Part of a small language model's weights.
Size: 11 layers, width 448, 7 heads of 64, vocabulary 4519, 28.6M parameters.
Architecture: LayerNorm before each block, rotary positions, biases, tied embeddings, attention and MLP in parallel.
Training: a variant of Muon for these matrices, 295M tokens, 4506 steps.
MLP neurons of a small language model. Each row is named by its layer, matrix (up: input weights; down: output weights) and neuron, and shows model dimensions 272-367. Each number is 128 + 24 x the weight over its row's rms, rounded and kept within 0 to 255. Numbers have three digits each.
After each neuron's rows, "fires on" lists the tokens most often at its 100 highest values on Wikipedia text that the model never trained on.

L6.up373:112152147136150127101122164157144136157142128125153138123111114122152166110133160139109151135107163116119096149160144152105085151143167132095104115157160168153103120138128124137144133095146130156132109110120149105158115132144093137148135131143114129120138126145140153114138094113120181151
L6.down373:144111182125128118156116104099153153133173139104152119149162161157172114146132151130123121123134068119160144142105124152145143148115135109143131157082144120128143154126109140134118121203134129131115171164095105117126167124097067152122128120108099130143164141166117116152146167161104125167
fires on: "ro", "U", "An", "o", "ell", "jec"

L6.up1104:170145120144149163107116138146140108133165148109155112099141154149128140118127095109098119128118083114114116111135131106152138124145150152151183146160128089122134110150117130112119121132110112064127154138066104077150102130080118148125122154073136118173091170079140147126142126147141121098
L6.down1104:138133167163123162107155131111075154124117153101123173104128136136135159108159130109131130101137122124119161148183148117115108144112156127077113136157100114096136168118139125160064111117126109125107121105094162153135166104148130135116104099139109143084150129089133116085116117136117068132
fires on: "For", "O", "Mar", "I", "bre"

L3.up492:161094098123137144118125140082088147177165104149142121090128102093177144138139145109141123150117121146151177112138067144190086137154153131146108139123146117085086169127140121100126130136124095132106124130133141106113177121126119124153160140099129119139109111148136108090146160098145108143
L3.down492:124092134153160131140061118118111148119136150162100162141105134102129119111140112130158134131114129084095107189108094157149108141104137143137151102130153162095181125152110130106133137146128142119101145135175143123168078142137123111094154076117130132144119085166102132099092151155137163142
fires on: "a", "i"

L6.up445:106109140135132131120125122139142145116076128071131114133154105125172126126146143128148117139136132156143131099181176129097133101089121155096119143114131156076136158152109131132127117124129137104122147152135134141169119095132184153098117159150152110141114077130154168159176110160110135145
L6.down445:131118109131134141125163106168150104127087129154151124098127087152137062138143091154134135134105131123142129144144093070102151140074066076120108126141142119149122142151118169173135157081126129115150170164143141107135080147094174143134074148189124156138149125132122143126171130111162123111
fires on: "(", "v", "– ", "as ", "on "

L3.up658:125113095119099134119096090138103123113102156165120157118125156100145114107139151115091141130074153111112130132167136092139079141164128127140122068181101109127160112158108130127166111146131102091101114095119101156134136124144128141134127138138139115131102149121139104120126169144127129102
L3.down658:149147140150161124124169127121122099136138106110128127131110088148136149147162109146120130123118133170187162129128122107170166129112115116127097165079140105133085118107149179107142130097121144144147082154177120129126127133095127129152145141149115125118087137139116153160121114139124144186
fires on: "-", "e", " ", "st", "or ", "el "

L3.up760:147135115096119132138081081091134129162147110127129082094136081112120087136124113097135103139109099120127121098115114117106090137102119130158126084134102147106124075092150095140129149161177132118118127153152133134116128174141123167142140102121106077147147149138124127159107162146110136094
L3.down760:175161126127092136141118082128133107159138155150138158129105153137138094116115132143120140125142117160144101125171167107117163142121125104116121153128165107142220186112128144103101102096143115121135156084126119121111109133137142094134133121118137103112128153134114151109114112128118134129
fires on: "rem", "c", "Tr", "Commun", "all "

L3.up837:116068076118106140118130114085148115075174118121191114126145116110138095110144126165138149114099141069136150117159140140118171150132116112122089093144165134122133152108133136102064136115145127085111134140134157172120088113153129105141132106172156152167117103150096107145139156140127099099
L3.down837:146166166116133113120162109156168127112160165153020119183099118156134112163168147105106121152115128160103115133129082117084157125175146130130161159102084098119148131176114147128166096146119094151121132120122145119122146132150133121118106156095159088131106155136147114135154138107132199114
fires on: "ts", "es", "as ", "s", "ol"

L3.up1143:156150104148145090124144145120064120102125123111110163150160139094132122141158142097115124181104149091158149164116151134110099160115121158150132099099115084181110076139154115117176136125118097106127125110187117155187115109118133149096134136152120120115118102133134119151109135144117135107
L3.down1143:097153136119116109144125134120070111147118134159130116102117129113122140084107079118142135093139111143118161105136142096124124112097182136122118151133124136125082126126126191128165136111159078144115114142162144102100080141168163136146118113159103125081159103159104111113108099122122134129
fires on: "-", "===", "id"

L3.up527:101108124136128101122138126138086133152112089141145126096154128115120098103092141091117134127113111123115129130165149137139060122135128137135076119148098119115126182194151123138115141162110154152101143102118155142115163153093122142124136145187153139135140141131096104160113171106129074169
L3.down527:131094137126149151115126107106118159140089166141102107116124094136153144130128149109119114148134115140132121142113104151132126143144081118119125113148125158148095109156114154128138133116127097166111148118141140145138075104127126101108136157108077113113122126162108117138094139127090134151
fires on: "a", "e", "ors", "ask", "we"

L3.up1484:122139138164142107117092129096113181130114117142143138132077129160104124161126139114153169129126139131109097117110107172164125110120115187122108099148122099140138132098141117065198146149169119168099123171099099103125075104147165130166119127129130100141147073167149139130122147149083097142
L3.down1484:140143075123085164103075143121114088126139155115137136123149140129103177119120178118117091132112126111117129140107142107129116115108148134109139150155165103115097166081099145125118107155107161124180145086134124168126151114109149119143089137111087124095124149131116119148152158098160150136
fires on: "u", "ati", "i", "ate", "ally "

L6.up962:123136120124145134147179098122152116109078155138133169133120128150114125107166126125177159127127118122151146137116115124105119120112172157099138142148149089088162130139083160089134118107168137120119134123118102128136101140127150124145126123150110087173150172128144177168151119131150147136
L6.down962:126154151092147128111130082132099116129094129135101147130149150139137145107122126156130141102171091157123106095131146101104126123048151135113100153162130141144161161183124089080104126181120103109047107133152123101132119140101108161130171102115060098135115114129118133139106157136111138071
fires on: "R"

L8.up84:155112103113102092087124142125120116122097115065107103122149138089127121142128108140132082148088159106118123152139125148121130084157116149119077174121119124088120135140102108106142112121159101152150137143099120156130171137136083111168173150130151137135139125105156179110111155124113121140
L8.down84:114159157110124145128126121123151118118168168116172101141166125121125124107118122103140144096150096119126135112117109134119139143101137126107118135135129083147111111149147098156139111150099152097143106144137124094153113136161147128098116130112144104139114125156095103163124106143125110141
fires on: "\n", "\n\n", "t", ". ", "ent", "ov"

L3.up1337:125115130130128123124128104166088138118143092137112118091101163110142106105128148119095116100112155149116113125152121163075110155103133086163120111169145142128131099125104101088133134131116149136102110092084139114124075124108152069137087139109105155133142132119116130156099123155169126112
L3.down1337:117114120132153092139138124169132112115088156139180157142135131138123166135177083116123138167088146170144132104154103132098157169164131154136176098100146135095162165160133103136146159113148120089118107164168093112131168127130134132133131118164119122128089119157133090105131072150160152174
fires on: "y", "in ", "ed ", "us", "1 ", "to "

L3.up463:116089148168120149136157130140122153130109149171152118085152145106194145142138093128128154148117149140136096169136125140128095121146153154111130097097090113137140158068160108140146124116137153060123144182167121139104100144128131100111146111127155117104099131146091147136093128157120145126
L3.down463:142095170143112162113114134144115094140101080122144104143097158131126138089146105135138128109121117185139151181112161143155126117135144117140113114121172111121146148096112133110124126112178067147120147146081143159124111135116159150116169097078116109082111091157110079111097141075140171112
fires on: "-", "r", "s", "E", "ali"

L6.up1429:161114092088169094144141111108105139123139159146112148145121048137101103107133112114131090149139154129098117129181157120102105097114130169151118134079134150129107114084146073154114158090118158137093089107108179110158166142114137139140137097068104111151171104110111130137170135123127194174
L6.down1429:162133121081138116127073113136169129126137115127169083140111157126163180120140159139128119136141120123184092139143129107143146092097145155151152148123137127096134108134110151144162175131134138150140144175119085118148105076138115097096103161149174147178109119118107169116147114153135125171
fires on: "with ", "of ", "ing", "ab", "ing ", "Ed"

L6.up864:151105162093060113169080134187095179097128115146119173074117146131121150138157155080123070139174119151136124163159138126129139144163173110158141103143137122134118136146136114085144082128135156160115143162154144130089163083128102099088118109144160149141131096134150130124135087137100127148
L6.down864:090121143141078158139119141059135038156158112094124137134116161154114099092171135189113118142127122129098131128119145142076140136116116101132144123092167108116138148116123152112069150110134128110112135120088114113096109179149165174055121142131158178118095131125112133147125073137122106186
fires on: "| ", "2", "6 ", "2 "

L6.up314:151112079174105152115143096132080141102136117134099164124135147142145135142085151099093125114144140125172089143117123103127101104181128168112137134134131136161122121111152110107159124116129086110134135172168140132099135085147118103095147121086135140157134162125160158119116096103138126123
L6.down314:106089172159172131135068139105120117120110124112079141102107128161146136136133171116158145121136138141119099116154128129138128144128117130151116109119135128172124103092146138103130142143131120140137142110128107094142161108149122159063105128076181153142138140126131120123130104149121133143
fires on: "o", "sp", "a", "si", "war", "i"

L3.up1075:146139128095146123156107180095112143150163140152133145145127142087131128148117100170108085133102145113154142114099133109142118146180153136108081141153118110132121151114177104109100110157177110137127130124153076148139135116080158149140111133170104150130110124138101133128129161147105109154
L3.down1075:120133115127140149131107096127107164166146123108128149143171125122154120162124128135132160131135114137118075110120132128113181128146141135115111141138102160111145131168143107170114134133096135115112149141157140096119125112115148171089166103128150094123100143129097153144150098133113167114
fires on: "or ", "ment", "ard", "ent", "et"

L3.up125:154111062102114160113137093090104163111137157093153126146128121142136134074128101127117118163159150106139157119123111096096151103130140161129103148126124184104134133103117136109143113126094148085119106106128153139137130133168108153112141129141119164124149122131075096088124096137157151116
L3.down125:089106118130161132107171109129129150174174140158164142139122099134125132114169130163124132119147126137104104138124148147172123104068121127093137106138115116150182134137160116105168159147094076081141144113112103138121163116103112115114144164128155118175129170112147094116102136065136149153
fires on: "of ", "ing ", "only ", "very ", "ering ", "ent "

L6.up653:097168104153131087097128123154139105116100113089093124154109127153142126124125114122149089095175108122150113142084108128111125111131165122071128111142130119118109113100186157120125140138161138171077166112165143138141115131166122126129126097128144124138080143145139117101118114121128152123
L6.down653:131141153101089172106159109077101149159142128110081157108144115122111116151125126130141117141104109116116142119145069120144155102122085180089128125121116081097164127106155119119066089128122129145121168074145141138163100129104121134116140126125143107179075146157118108148143164127113138145
fires on: "a ", "L ", "ts ", "A ", "ti"

L8.up1413:125139098148130144120179097113138129111113125109132131097110145109113124129135142079115117121113100128128110132119170146086117153131150147144130140103099126177124148117101110166144113122139112121152099155146132098137137099137130159132098155083135139153121107116174141142156114151124162080
L8.down1413:165140154123163108164104120106115115141113125130096115105104123142147134135133089128123115175140128186091096132074124087122134158151162103119127132103078121125114111131126163117127127135131093145111150103084137140126140146102115111115161157130076113063148152113136133103117135156130172154
fires on: "S", "-", "er "

L6.up358:135103147081164161115094124156115159152154089094120105142126171137124117148136135114158117098100144152113130111103117117167142134121143140166125118130108106136130152123129083131146079132123165174145119145160154154126168122116113128127143133086079131117127141123136112182127170140094137111
L6.down358:122074166168133119146158073120126138104136096125117131139110094121142131170128132086154116111152154100171146098133155131169100146120133143127157143167135194093116126115114099151140120156100097090120131127128140125136128144128164072095165142108145151099146098135094121093111131145123151150
fires on: "S", "s", "un", "in"

L6.up912:120034096097125127143153132108135133113077173084148104122145137148134137131101113111138134137120154126133104112151138107123150103139132138141108138151130098141123152144150151174121148108104161126139109090126104145131112133137113137122142144115150101139110123112127180117110120145135114157
L6.down912:127121144079167148098136130140132116180136145122141123115130129149122156123126155131126174155087166166056149153106112118140145123088117111135149130127118133104095168150145155129128141114094128114144154102092144138126149096130118167092119153166159121083107144142117114140104104099126110144
fires on: ", ", "that ", "who "

L6.up47:109106155147119089137106166109143171114144121158134112141096108168144170173140143158107100147109123137127100080098136158071100148141085114143128120165133136141105152145144101154112120111170090107073123174122126126130092118103110104118096131123165145110134155094129103096172138138098103081
L6.down47:148111169135127117124153097148131117173130119092119134145140132112148153129138107143133134172138134116178153152165044145177135133103164131138115144079117115096124106124143194178142146091100166137160127147061136122118099121117145159115083085124119118146143107160131129154143081124166151138
fires on: "on ", "to ", ":", "from ", "in "

L8.up1193:112103119094145116109124102111158122097098131146140139130109145146134135123148134134113140125114107102131120159138106150087113109141141099130132122187120142139157128086123195136122108142134117130107123131127155124108121108112075141096124188134096125138167123110127169135144140136126131079
L8.down1193:112120160118159154135099151125144154102062169123125099109143158108117147103150140167143122140143094162145175084090127149121164153149131157135116091136120133101152159095144097144170127166110120129103142129164136129121149148130168130119131105128119125157078126074125161107113098096109133110
fires on: "Z", "R", "t", "z", "B"

L8.up1634:151122111107128165141096126158147126114184148097152118118127156100073092118150134132118111157134131166090112127129099136130136138139156115104122112141129159120146073101154103124110159162126163123072112098132132129114103150114131107125092086170143136090130160153126118129123138105140161155
L8.down1634:086137119158123140113137138125144109157119127131109154156127133118131130168119144123084109120133106143136116120133142130112128155113148104112089152103094137147104091107051135120116120127141089106145122157179166104122196122142077142124129140122128106141120133136117137108130119084142135131
fires on: "M", "St", "W", "H", "N", "Cl"

L6.up1146:135112091131156134083130119158110120133114116124158078137140187111173128125136086166135148109138151151129151103138156142129099148116138139131107126120119113123112118106149162102106116120108130123078117084144165087126174151106123169175154160132116122133107093089128118131124166124144102129
L6.down1146:135150141144141100129134128093159135106145151136164162173157154117118105118134118125121106121100117124149168152135162073087152143104139120158119110161122118112117123140135130167097131129120112142135126136162124082087119097097148075116128075119143137132103116122129107108115120138114100117
fires on: "si", "adi", "di", "ri", "196", "199"

L3.up1413:113078156136108078113112113099126153112150143116160128106097141173185096124076066135146107121146126118093146151095178176091102096112108115133129137173121149135161140117087134111120130163123103119115115156110134216123103116133144151126140099127094141119167110118161112159117136126113110141
L3.down1413:119161088136143130090161123125102142168140148167148167144114111120092145097117134122135141119144125139179120113137133107119146125110127143159138169145137134131177128135123128147121124116104147114077094152130122145122120132132115150092114114133173142210151168125102157107070133120099105135
fires on: "ed", "ad", "op", "-"

L3.up1509:134123146128149106111116097168107153119153136112140143142147140173165142133138141149099140119130148140092135138081145139161113144129152134125153093130154127125104135117116101129147078130129118120115108100176154140141116126133161146155128167149167142129114087102140143126127135171172147100
L3.down1509:120097126125182118144147137122096130157142118125123127122140146130122103075180147143189127142142093127140142134111104083100105103124114139145108157144148187127099114118133180137130136107100142097096135162159117146110123115154118157160117114154099117125104151131104171122181136115115113141
fires on: "-", "id", "of ", "ing ", "ill", "tive "

L8.up1591:168092101150113110099134149132136160123196120127088132151109148132092116154154098071136121133139153163137130105127132157113127136113157147148143119126145143097106092156128161171149123128132147121084077126152117096119093135116138113140114131149101083136140168130136122134129159178137099126
L8.down1591:120117085151134138153128095155141075108128079112107157153103124109149106143132165114140125132085159109145118175091148150118133122151117134163130098147117179116152124132134149123095115133083123148140145120090072124115149120131126132117171140115138110186132124122113097141128142186138117113
fires on: "n", "Li", "st", "i"

L3.up55:106114129178100133110156143139140098108146096154170119148093138125136092138111112128134101077136080148114128137117142155123099140156104108102129158126121131118099138105165134154113105139135099107133103124123124148122140093122093093158152113117107093109097107110142101121101128132168142120
L3.down55:182116134122100189103120113146106126102151090108152138166130165137117134113084108144093160097101102172101187120183148120103146090102108112097109111144128090095127150112128081109124134096144098095130116135156128112109119092069105129165100094116137136147114144152194116111134126153128133145
fires on: "anti", "ri", "adi", "di", "ali"

L8.up1079:136133196143107111133104129147148153162122111115144175187135078115159083114142155109137149131104115128158138115123144092152140105143069108121134123159096108116124141134120090183148132125141170085102149155119138139124149164089102138120129130116099053150131115095144125123078114146155106119
L8.down1079:130122124115120128143137138130113138121110056119137124129086111122168153121181106140116135139140146132121105122123150154151076136139128126203160144151101143152169141118117130095115140147129125104140101099129116134128112130090153125110127143125101118137153140114093159149204141146114139171
fires on: "| ", ".", ":", "Team "

L8.up978:153098123156126133089105138138125113094062149080133137122138151122160122136138126135167105163129131115102121107105109137130106124163105103136104173110131110132178150135140120097186146145135119126108139126112144116113130145109101104126167160160113115109129119146158144164164150123135108185
L8.down978:176134131133135122131160112093116103114106172142173092136120165116079144121134080138112098103100109136100126129118146160167128131105112166083129080137108128091103107068140110170140089116119166101081094109135100165097127110089139131118136108091105135170133124155140135178132129117143125128
fires on: ". ", "\n", "Ter", "|", "\n\n", "Ram"

L8.up723:136116155148130129151134135175114105117134111155134119129165170119114146123106162141171154149115111121143096157140139133110106161125147129123105103102132121142114127139132168132141103139139150132131164100147092140101149114089090093139133131125138117144153139117185065120134104134159097115
L8.down723:143162122155108150115130151138133139148124113125115148115127103155140103103156104201146074113096099138116105111124119141173204122097124128091138087122095127121142133147109142098111111105130108107120106156143149100136113176129158162118134106083160139109164097137167080091118118154143137141
fires on: "i", "Di", "ri", "ti", "di", "em"

L8.up578:162126173090150091136118167133128136135130120091112111143134143106159104147111135138124068133110117099151135107121151103158121159142139137101082144087150104088123108091138133219107127127143143131117117122094100124159132089124145129125141101140120134107167086132141104091179155123167136107
L8.down578:120121129137123113145126113122103112121104074140130158134144109125116116110126142103135082129134138130101164126116097130109135135060160113161164161119116142164147101115150155177094122144096139111095151092110131119119175093126154115148118206165126121132143185089132135110089153119161180128
fires on: "de ", "con", "'", "De ", "da ", "Mc"

L6.up516:147123116143080087125130144075154125162137124083153129112112106096136125080098116134122167121108124100138159153062152143125134141128151132146138105194107120139063109124137168148130151089132063116093132153084098124127146147086095174139118118170156121117117121106092139156152124175145121121
L6.down516:099151113179137119083129152149116149100095122073149127094139100122140124094135144120154116121102157153106122114118127132150145127119160165133135118146121140122120123098123105133159139160161096134103154123107177130123142097121145152178150114128128119145110156137116108118146132144158122133
fires on: "p", "el", "an", "ant", "ed "

L6.up402:131119148139119101131147126135181153117106080098041116063138132153140111183095114108202089121141147113152140102134094187098141152159171159154117162122131119149109149136133149127134141147149159139121150113160146157126112137170112157141084152160136103117130165130132166115138173182094116155
L6.down402:148117118149151138132115190109097146136180136127148095126119142107122122113173088106115122132101140107106107084122099134142133114160134135128153077161146112114128139122123105131110162107142120154162117107152084090175138124091127144096109128113151110140116174118115110141107112147148071113
fires on: "a ", ".", "A ", "is", "v"

L6.up1781:130082117153126102147154101139140128094151121146153098146124182124139120146140150125111120161121109139122117139137105115097105122176104119152140145141141130170097134127104125149085124090195150107096116140133183139154127110134132134156147153084104110148141168144099153151181126108100097096
L6.down1781:146170129121132166080117141146122142118126170114111150156116164138109150112130124095098124123115095119129121131109149140150189152114122121125129129089129114139168127110091127137171169145117134135115153115117157113118154143126139156130161113131101141132129150126142153108130128154105148071
fires on: "by ", ", ", "to ", "before ", "at ", "from "

L3.up641:105168134093147127148123116113123157138132123102123120161117105102119120106096117102143135123136116114125112130118165143113087090119094117091157108091162109087154158116126095180184135105092101124095112118133152130114112157138150134097130131147117108118096154082173113104173105130183172119
L3.down641:122128152121152134133103111136087126131122097153147119107130124202125118076123115137090123129116107109156154157115105121130151152109146110134137155136130126146124087165114142117147161149170163134134146095103167156144128151170086119115153157125133164122117117131156141096094121131136062144
fires on: "an", "an ", "en ", "ic", "en"

L3.up942:161129117091142103119119136157136128160144106103090099133056136098110170115143146125119069140128166119072158137149136130156067138124133114143152108169113137138120159131149107137140145131119130129115137114081134086093152171073157090115124145137125097103140105100170151139137145138134149162
L3.down942:126169136130101140133095106129141110119080096100122121101142065133133112096108134131112183147143145127142099134095109113090144149166089129093137193132156119115122095162098112121130166121138104122121116077143144126102136140148115156121178099090177121151144117138090082116152149097168125122
fires on: "one ", "ep", "op", "ok", "on", "ov"

L3.up520:097105113179139135118164117100148146114102166135180121144132158164152128155187146139104133166103105139136091112135136152117162130104143121105181110158105127128171156106140123121117157152112127128098104219110135163137116118159087125127103120111101096157059159089101158132178128164108117124
L3.down520:104081144140124101100143058083106088117112131126158150128142152155120115103170117170119143157166087148127152127130134096111096106111124111122113141139083126156160169150097117116146138128159117104114133117111150120074142136127148142078161094157080103102125099106101162130173102136150146083
fires on: "R", "r"

L6.up1020:110077103115130166070120141135088143207090103116122153109111115135123134084127122127120168138162154104119100123096121107158135115137145131125104107138105133150098140142119112142161163110120120108151096116138120080118111162160078143116132183158093098123099163126164115080137123162106142168
L6.down1020:116151125128123172130156178141126111148134116135124087139167097127134156110142101111099148138082099143093133159118165136084161128095124139135132139112099099124118163102115115145153092143140139097122144122097099098083127154143171129122146140134145163124097108143143095139115115139115116160
fires on: ", ", "where ", "that ", "while ", "which "

L8.up1618:163141151122121161134157144161166138143156110122101183149112086152107090088101156123126090145121137149123148148145135079135134124128148149163125121136143179093151102129109098115118096178124142115130104140107150164119156136111119125103147121131129099119157136070123128104121111094095134122
L8.down1618:134129096100151096121161119137152117071138124113140087101071153145118168158186114116137095119100130123101111057104129145144108140177067145115108135138126160094133111162156156123163132151124144143128153086136119105156163116149120115086092124106122116163161131147142150160103110108153155134
fires on: ".", ". ", ":", "August "

L8.up920:137126131102140127146079197176122124083133106130128126114137147125135136114106127097099099136135155166157130180154150137163156126141112100161102148163092132125143124102155109113143158118148165058103142158141145113069154108121084120116153093121127122125123143159081131144117139162134104118
L8.down920:187158123066136156118160166120154089140129122183147181099091115151136115112100083140133064112133100156117097135094140166107140135179162116124124163110128112127125144170124129117103112108150129122105098158114139109120112109124147132087105132123127086141137121161114105099164141134114142104
fires on: "| ", ".", ":"

L8.up1370:108110153172122134142120126182099135139127115126153130162117099134097121121153143111100134109168108152120113114145133125160094156139161104119115128156094138126091072115109157085150124125120137123125109118165101154131104109106114105141160116157125089142114117103172147147104109151166118178
L8.down1370:137145155151140126144144131127114126101133137110105143167143121115150124133133143112135142126119091108100105137145096138044131130110113101144143118119133146140168148102138126158134155135103096106102122137129072117114073098131153158102134090091179067125124117165137071106161152131122102129
fires on: "h", "i", "H"

L8.up534:124168083134152152113134126113159112123139139138135146147091162091066115139155172119123135139160080129128073116120088133093161140104123152151127067157177131101087103121104129157135130102132115131146073175136145150148141097144071123138096125122142099102113190081177117199122115105130125120
L8.down534:169127159134121136170075104135104126126144112129132110119141139117161137091149142131144115141149134158117159103164082155108079137120078178123120101146180177141118127146157132139148102133108148136107119123135128119090096150106143166091158108154122099185133143180118157137146158127141158131
fires on: "Sc", "sp", "sh", "b"

L3.up144:135111154150143123157125122129131148121120133136136115099131125130149110163119115128099142140165133158118116100113095120077172129135100119142136139162119126100143135126134143140154139114135088101107115157116072153099142142151088144103134144141123120111165145078120114178159094156133164118
L3.down144:110118113132147196131129124151118111135156159109115115072128151129106144142113138109154104134095108128127116103152093113122146154133134150159144148107113122156119099129101146124153124134163131116123143150142133121114101126148142162131167142142099116133111083163140128099104112067136123156
fires on: "\"", "et ", "ington", "/", "ville ", "fr"

L6.up1295:154067119112148157104147154139124140141117110091095134142076111145101135082127138155147142121124184142083111150124151113148166095149167156147103127159112107126077150138122120162131194125094144111135101116144143117074153139159102145133119146135118118134116149124151127108148146155141077155
L6.down1295:129089113092141190082128143113128153137127108151098100134124102170135170082138093151106128141149146155069119153155123125091139121092135141075127139126146106139101153108113116139144128143130129100099164159125129083124130171121116166119163133143153095135081131156144128142114136152136142188
fires on: ", ", "where ", "that "

L6.up385:122097174124125121127140142111105103146127136134099143113124155169157143123133103095126158111135158149106148124118158126132128132130103147113146141103125104139139098125124113169156136168146111148155103107169107124126113143146106139145110123139108108112130108105164138102162144157149114154
L6.down385:072082126149108132101104161094135148130104155137166115132122139136060156105103108121170163132155102131119114160109116116118178152092109105148122132108110128097090145174185168124141131147090101141105134102109125127134167151142097115118158122118132156141105134130134137141123110207081138152
fires on: "that ", ", ", "y ", "who ", "at ", "which "

L6.up648:139169084162124097128123182131141113125094165156132106114138137152130151113166131106169133190127125135154108133109127138142100176118132156113112064113125128093149123161123196097133173120142118160107127124152130110141152124152134119100133095176103119109130168097114155111141094151119099086
L6.down648:123101173128145138142084096137145146136096162158127160124090119122147164062101128129127144094133091122142105175139142147108119121111117120102144122175149152172143126100126158081147144140134135143160093106110153144147192128148144110111103109135132097090135072142179135167148148138154169096
fires on: "T", "r", "ag", "dr", "olog"

L3.up1024:132156125168109146124128176117119127122158130166096132129125105144129157165157146128154104122118103081110160148137133136121176131157158132136142093134123097109134146134126084114105135147102114160096120180136142102106078135113056133101131107055145118138133143080123149099125084118137129122
L3.down1024:092130149132116097119088097112116178127125174112136110066130114129142113155131133117160125134126135130110125100103145120118135124183136156054124171111136129083120142140087113160094108135102127106175110120116141135131139128150161150094131130133150098118115137054132138150147064099183097162
fires on: "s", "es", "zone", "this "

L3.up1452:085136125132134077136124141145102137164120097154137147119158167150134133139158146136138148142157153086070137132138176134069101151101112143126108122114126127111129100123145138104105117145175122148151115153138078161126121115123112169114147107097177122141132134128167132135127134096089146143
L3.down1452:116148128134153112131149097150121130137114128108131149128132132129093131134163137148154161092126110111117135143152138150119154107107128124116102127138143127145168108114129135106165148125148137109147150116116111153150089116094126158161140114148169116146145195149103095161111078126130119146
fires on: "tri", "pro", "op", "sl", "ed"

L3.up34:153114105143089130133122110165124142136124127116132147129136129165129101109143127135134155092104169091076163166148121110156124162102141117154147115130148105111108117126168144109124109162138120153126122120090158145114118109133163161139141104090158147137101174169121114112133115105127131143
L3.down34:140105080116117143125133100113151129089191153161136097146103102132103170164152119137108090171135149143098092082068117127142106118133114142122091126107124161097154141116139138139106112138141143092083113136137156109073126141144132086138164073164158137094120108123104122128116138099098128133
fires on: "'", "es ", "’", "u ", "["

L6.up998:106142177100145097105168100143104133108108111155119149114126151130152119108125129110101091156105113168163120148172097159131130120098104116118171103100103131166120101124113130127082149137143152190098135109106131126096151147114069152150086131137096131121136109128128140168087098132127119128
L6.down998:133127096113087117132114124164099148163139096109110134115182132091122115166134124119109149143091153149117130113134095115147087131136085076124154124136144105119153145112116128141119130150146122117143107123112135123152137136139101119083121161127180127156115113166111112151114135127155115135
fires on: "to ", "in ", "ar", "leg", "est", "ed"

L3.up1391:098135152129136135084139057118124112141135111107137135156160146078105125143101170111175147074147153136133137101111132148119141130150173165099128133133160103141123118147132110141125129105117174153161122112127120199106132135116169120126114149093127132192115176117128114121163126123102152154
L3.down1391:115088107138104094140146111127133163121162144163108078159138148119144129146151131153134083140179123128158057107128144129120131068151127123101156148113093087094106103113137115137106103102119118086131131141163136141126140126138149151121117087135115132127087109102126101080145125122097117158
fires on: "un", "ines", "s", "Un", "ri", "ue"

L6.up26:145104125122126097163109158136106121116096114110135116102098152112103132126076108089186112101136151123179139115168108112079142163175116138141136105142183149096080145103184125146123107139125131145113106141137113088136164092157109169110148157183114131090142148113099135136089154122117076168
L6.down26:148134094138144121104098126125092124157125110129101208127135133109113127120141143144134082119141115106138118077118140111132154112078114092108136119104093095127106118110151134129117197099130097133111121148128109145132134129107134152099095108112087183138131143145164141128155153118149123127
fires on: "a ", "A ", "in ", "| ", "to "

L6.up993:106128101113131128099190108093094156149102140095152141179144137108156113138116099117123129134137147083141143147140110115167126142110128154146146124144106150095131115126142078110126120108111143123136134138140146147108145146108123147087122112111113109114121110122121110105096150158121126070
L6.down993:134129122158106109126120151154131125122111139081125136115161144139173088122152103134097136102115145101112145113116125119109111104127110137154121142170131137175121090133116144128131083114132104123163128110143151143152079108132160120144115116135144168144100093164124126126150090131104141154
fires on: "of ", "\"", "ing ", "-", "the "